config.yaml
head_dim: 32
intermediate_size: 640
norm_place: "pre"
norm_eps: 1e-05
rope_theta: 10000.0
qk_norm: true
init_std_o: 0.00472
init_std_up: 0.025
beta1: 0.9
lr_head: 0.00606
max_grad_norm: 1.0
final_lr_fraction: 0.05
batch_tokens: [16384, 32768, 65536, 131072]
max_steps: 3303
MLP neurons of a small language model. Each row is named by its layer, matrix (up: input weights; down: output weights) and neuron, and shows model dimensions 32-159. Each number is 128 + 32 x the weight over its row's rms, rounded and kept within 0 to 255. Numbers have three digits each.
A block is one neuron, or neurons of one layer that tend to fire together. Before each block is what it responds to, as a language model described it from the Wikipedia text at the highest values.

Responds to: Fires on a "w" token split off inside or at the start of a word, mostly before a vowel, e.g. world-wide, other-wise, soft-ware, bra-wl, w-ent, w-ildfires, occasionally "h" in W-hite.
L3.up218:106134170134116125140130143138192142147134150145152064118111157113135140091155185150139079134130205102120092143098101102172135140127097155063102132106125150103137136157115112141096171148131087137099100086130128150118122133136159175144110137059135044135104093126185086113079195174111156186182123203141132105121154135149122189154109066155177113130039150133120124140104140190070089163097
L3.down218:118018132131163117100121140126104102110109142142088168123064069129134132132126152163198166097096129148161166192128095137172183127190133116141114101147133139171143094143182111147146189146077166119137108096153156114123126145177096072098078117146099112136184139142099119116113060139086116109129091173072173116096092147141125143114115104117148178113092135051080169125157157172096116145154
L3.up431:080134161137104074134145125150186088139136124178174072092161121102181135127115152123081136096125205112112139119150170104100164162137129100153124171143181182078081113115136189076184182124146089120113167146056127122107151143152192128156082099140125079122097139111121135108152120151112166112162111102139174135149087124159149156179122053051145118137184120101148162171078133129103102134192
L3.down431:127116167165170136114151062169148121142124129095153154119147151152199154144090152186121086118139145146142135165159147166172173155093101144152062215103128159139170124094180132148085110140122106083125088142145140180142114122109038133089114099131104181099150166156143133082162073161076139113117124120085138084116184081144087109141138100130142103162144123112105166131107175146151090146124
L3.up448:101136151129142127143111172114255100116122122077127067159155123165124157113132207145140110079126161136143087126135102109115130085152123137131135086127163141131185123068172113082131021127139069130128148201146133121121145135117113108162126110104134104103113135173141151052162093106133122178116125175146105161078112130065174201186120120123105126132090118089095126091068092141140149134143
L3.down448:131116166091172139112152156108133163114164094082191075085126069141093136120137142097193199116184172147110150163116121123147089125103142113105146105055134091106172101084106116138113197190165125126106087142146099149101094133108125114142070128118091113172134146098136120105188140121112102130105117101176194124158155127118124137096092125056166155121155174084102019151144103185160104131119
L3.up604:125120176177115131094147148173160131077112086086127124143102138110105102152217154114057187101133127119081083216158140168110108126131115153101088105129150098139090163091156145139120134166142118093114120187137134206140131120178105146132151134118163066087141144097117163076162162129114112111136157167173136064095148068171090128099155090069132166114086137113096116192094134190059125181068
L3.down604:176134129128106174126117153192163129101154158215139128165091113148116128166146140118153131111187139132149124177092136124134161161160151085122154187139115096128125140101152095150130111120104124109134107111164107133112155140111149115069102151113087150063140156116103139136093040153113137137124110144101203120098150240157146145088107036151111161138081126105119127129145131179152129184151

Responds to: Word-internal pieces that finish a word split into tokens, such as ish (Turkish, English, bishop), ing (winning, including), ed, ab, ack; also some " at".
L8.up136:094112184100137141129163157135067140100139183173129134120160115093135115161212159110130107181114154123050099148122094078182140186159089212147106119105142131106144105162099149129153117147119132132163138151124100095101138113166176135116123138150129129145106133108139078077113097155088071124192095155176135088135153147068107129116180100115143097155060064154148115147133116155176131099156
L8.down136:110087154113146135043141080073171080125158114140116153150093143153138080108098156139113135099156103142128120146188145151127223179078129114137179214188109122090080152119152079138081118061166110138128097086068146150094130137155110109163210127171164127185111098103129196135142138156150112127152117167117185117130133117136157122118124120103080106130140103125167129146118090107131117129133
L8.up233:090125150127098101145155153115141153153175136170087160139089052118137203106156170097127105160126110144104099099149119062156130146153107109117126126157137110161181122096086131160140157115109141126111116099174108140108113134147189141149087107134158108127058167170194144146140135144146070158163066144158141081099157137083082088110116097113124151046140032122103132065130090151111115111119
L8.down233:176075107094097089079110100116091117151118115129145118109108171130140101147129143195143173133131155120153113152185151147147177162200080142142182115211139162149077146164192086155195120146167148120089115111101093134132108165145118063098135120157174170147124158162161097115120156160137163163132118119146130136118158143091128117104177140122159125116134090104182077123089084191117126139075
L8.up260:118066123188086083131160156130172163166122129130168113110142086119115187110157133052120078104127135098146078031182121129145121097111111147119120175130138169115141090082166142128142123126122086126081126226093118160167153140087165100135088091170125146095143080129168101140106127112130088090164122145178151092090207127092087132186088143111151147136081166162098119137103098148169113116132
L8.down260:201136142122087106118133099108122160184086138107152072122098170104156101078126159035115156140151142112044095103169122079089215138122130147128134098138132173119157168126140127085127147158139121116112058101122134131208146164158096131153071115091093133123130145121183113122135061181117187173100129133116151180121138128111118145106109123137116140098131172141132098148163120189177067132103
L8.up535:169120177124138085102136138111070138129174172154167161129124103158159144124153123149137097142093111124061124116119140099134125207158040146123139172097116122107169057131112179114143167183135113198113136195133089161129147124129191132085103130155124124145157075115122095141079117140068133102185132134166128094126152142084138119155124134129155097140105139153152134123092071132178067105148
L8.down535:125196157154130139090113062118108144136155090095149097125104106124184106127095164179122118155148142168104066122186158120129176184128127079148132151149150151095086155166134107114069092067087130164115131041140164127148126181134081130153156123171125121142136089112194204155148143145131159137114136115139193126126121081091078139124166131099148131089132128145172141136164100083183116101106

Responds to: Opening word pieces, chiefly "es" in especially, escaped, esoteric, plus as, at, rele(ased), intro(duc)ed, and would.
L4.up523:111137026147108086162117116176082152132145088055101127121090148102124122136123150114137106126142169176103155129173125106161138155110089092110153140139095059151077091161176137141183074150128127167108131171142067108138155152130104070143161132172121136137139180155094189104101098138060107124131145183113126148103153135141143169145075159149149173195180116133156128135134060162138111094167
L4.down523:146156077136138073149134105114151154113101157153108119063132106142097128116139174143171170121197118095182130164080111107184115163075167124140138138139115178149092098093117109068166120106123132150187082040104154159086186118128094074123139108171160139120148112073119199125120118083109192146150123067144158134076102137136127056065096106123143137134115180154139133094137127086140118129154

Responds to: Opening fragments of longer words, mostly "med" in media, medical, medal, medieval, plus the word "as" and "Ch" in China or Champions.
L3.up26:164135162135137112146133160118183132135070146121162112080110148155155127090184188110168163068133112123154147095142160134091146100108160150145158121164170184091180152042131162143114120162137083133097136175120083118110103115135092116090135139065105122155122144141140152135115161117078122184175129138083135147134141134076127124130078088126157118120109158115125147169145165090145120117134
L3.down26:140046132112124123082099115148120130126125150135104063118132081126070140116095159096181143175188098145114136160133086111132140132079136162077138183123118130083124099126118106166117148135133121114156125134145141101179138106220045120169122144139142160110176126123129151166143130108154144137123154124123046114186160136109125146131089141095098127133182129079158048090163170123169155136076
L3.up277:125126185094132109124177183181151088109092153152140131079124166123115131082188144143154171128138130133077170117134144118133147139109110137085122146148108187184108091146136105126129122169117124131134161172135082128110107158139157095116027126160121084128108099145108117177120173088121049149201160108161134116127159108108094109098114115059164118110126132161115150179120131181205165194078
L3.down277:127038141099121093122102123152099123123110118151164129161135147148104145179117073152168104092101118133131145120155146197183128122164146130127064172116108100108224178124115070103093119146140116124131112037176110120155141102148171065124149108110087163090152077131124160116161045101108132128115138137069171168129213186135140137120141156131132142100102146152136110123119161144135166201131
L3.up400:104120142126141074124144129138157048113128086147134104128119155062170124134135126120122181097120164116097164110104168161100166080099131065132195095128117177160154092098095117065214067110133073174081175052151098102118145108100153101163104162115127102074127113148083111061158113088163098122206098136144106116113162099057098137072111079102169153150130108133121121144131146088129136089093
L3.down400:064177147108104124109148137136161131063187110109131078154139162068115093170149105109214123137134156154137137132168144110163131130123171103142109122100135121135193131113042112107066122076052098100127136091190109104185091131090102135097156188130114132160147140120138108109153172137158105117067104122104125089150196084146146150140110178134108101103157130089117131155087159133141162166094
L3.up590:140114079111223117129140148114185085162057193120101155135206082118094084095120088120113145144136079150148122101094196103067137169125104117148159148116131189128155098137083102174149081109129098110139121105127111118061121149088133078145068186113151139133123098137098119139092184137109076167193111084122158172082136140116186135130132104084103168115117138121186162166124113080120114069112
L3.down590:092112113112120100152160161142126181157143123090130136131139182094149136167109111091178126154119130126142129120163148152087083095070145128108108075060165144161132102129090142107092106169153138133076088072127129072181149154169183143161154183135129113078109178170150135119159181175165155129129144126189149139086141097145153148113141113123106095133189136132123073113175138100088176129016

Responds to: Short first pieces of a word split into subword tokens, mainly g in be-g-un/beginning, plus con, p, w starting construction, convicts, powered, written.
L8.up282:152127129098139085117127162147109116138107093138129159079140137118079158150218120144158097090139209086113066073110110116145128129143127157127083126120102146105129110117190136107147159120142119104100126231110202188142123110185061128142129156086177096125177084113150134100115085130159148150129183110103145141150124097133160107142114183202120098136121191148149114108128135149142104182127
L8.down282:132152091174171133159096132139163136142128137084132139166111179094145119125093112084109148151038155120107137146114102140127127105109160090143123128131114150147107164183102146160106124140041083176098141084171207131166159147137132150092108135146132085071088169114145092132177089159133114113055137126098191126154130116130119198165076125111136144142101170181103111163160117114085120109075
L8.up326:109152074130161150141089086159126103103121174154053129142114178067142166097098168179203214174142122137135092105138143116112126158131139136116102097174123122129151110100078129113165211134128195053125120137174153147121109118148097096119093191157201124170147153115187129125166184157154167110132142168077131149110091121148109052151122125136171115102170124169105143109113138132171131140126
L8.down326:132015095156166115122060135148143112091112175140087127145096144181104172170154123170160125143194150150151111149121130167154214145132118132102161092196097115156125126165161144127175097119103186122148147120155159152148163096116105100082112118130187154098108125146166068101099140126188086130177124123142145100073131149178164174087085138125141159149096164094100138121137100132073162137132
L8.up337:196171134141160129131068136098082100142123031113107135109152154129112119108146133175124176116124094128175154143089175066095121102117129093133172114124126131137127142155110086128139165154139168097076157149099232165151117137126096168114187171114194099158164130133120125105150075150146190082085194100071141162120069085158163120114137153181094087180154191156127144093122094153155111130156
L8.down337:143210101156192140181096128149175145133115125090142123115149127144136177186158057092119103148039117160162142141097155153144010116163161112140143110134104169118152115124133159166155120103114136132104205128201101143155155135125185189096138150128131103083142098087131103147153176111154137102087142115148100071133131099120101162140096159118180116159130092145087122135166116117114154082175
L8.up580:178120125203136121079131151123111153113100164099126118066083154067111131148169106150133099096136176117121110126157135122168123109121068214169145118134094166126118128210106152070178098162120112113110146240150129145123159089143070114121076118136112110158161078107142111131070097132101172103110150051051118144163122122121086180117135121172086120160133150152146133158124072122155112117123
L8.down580:132100096105176205114136118143125151129134120093129162174082123144101174103161102118113132107092127143055131119103140097106192088111171084101127170123145180100091145144122133146113133140063084183124164098171185152100146157146156171188073106113118126133119111160132112131168092136155149094105113171127177138109120124098113102177104068162117164160114136106078128159143112094018120088152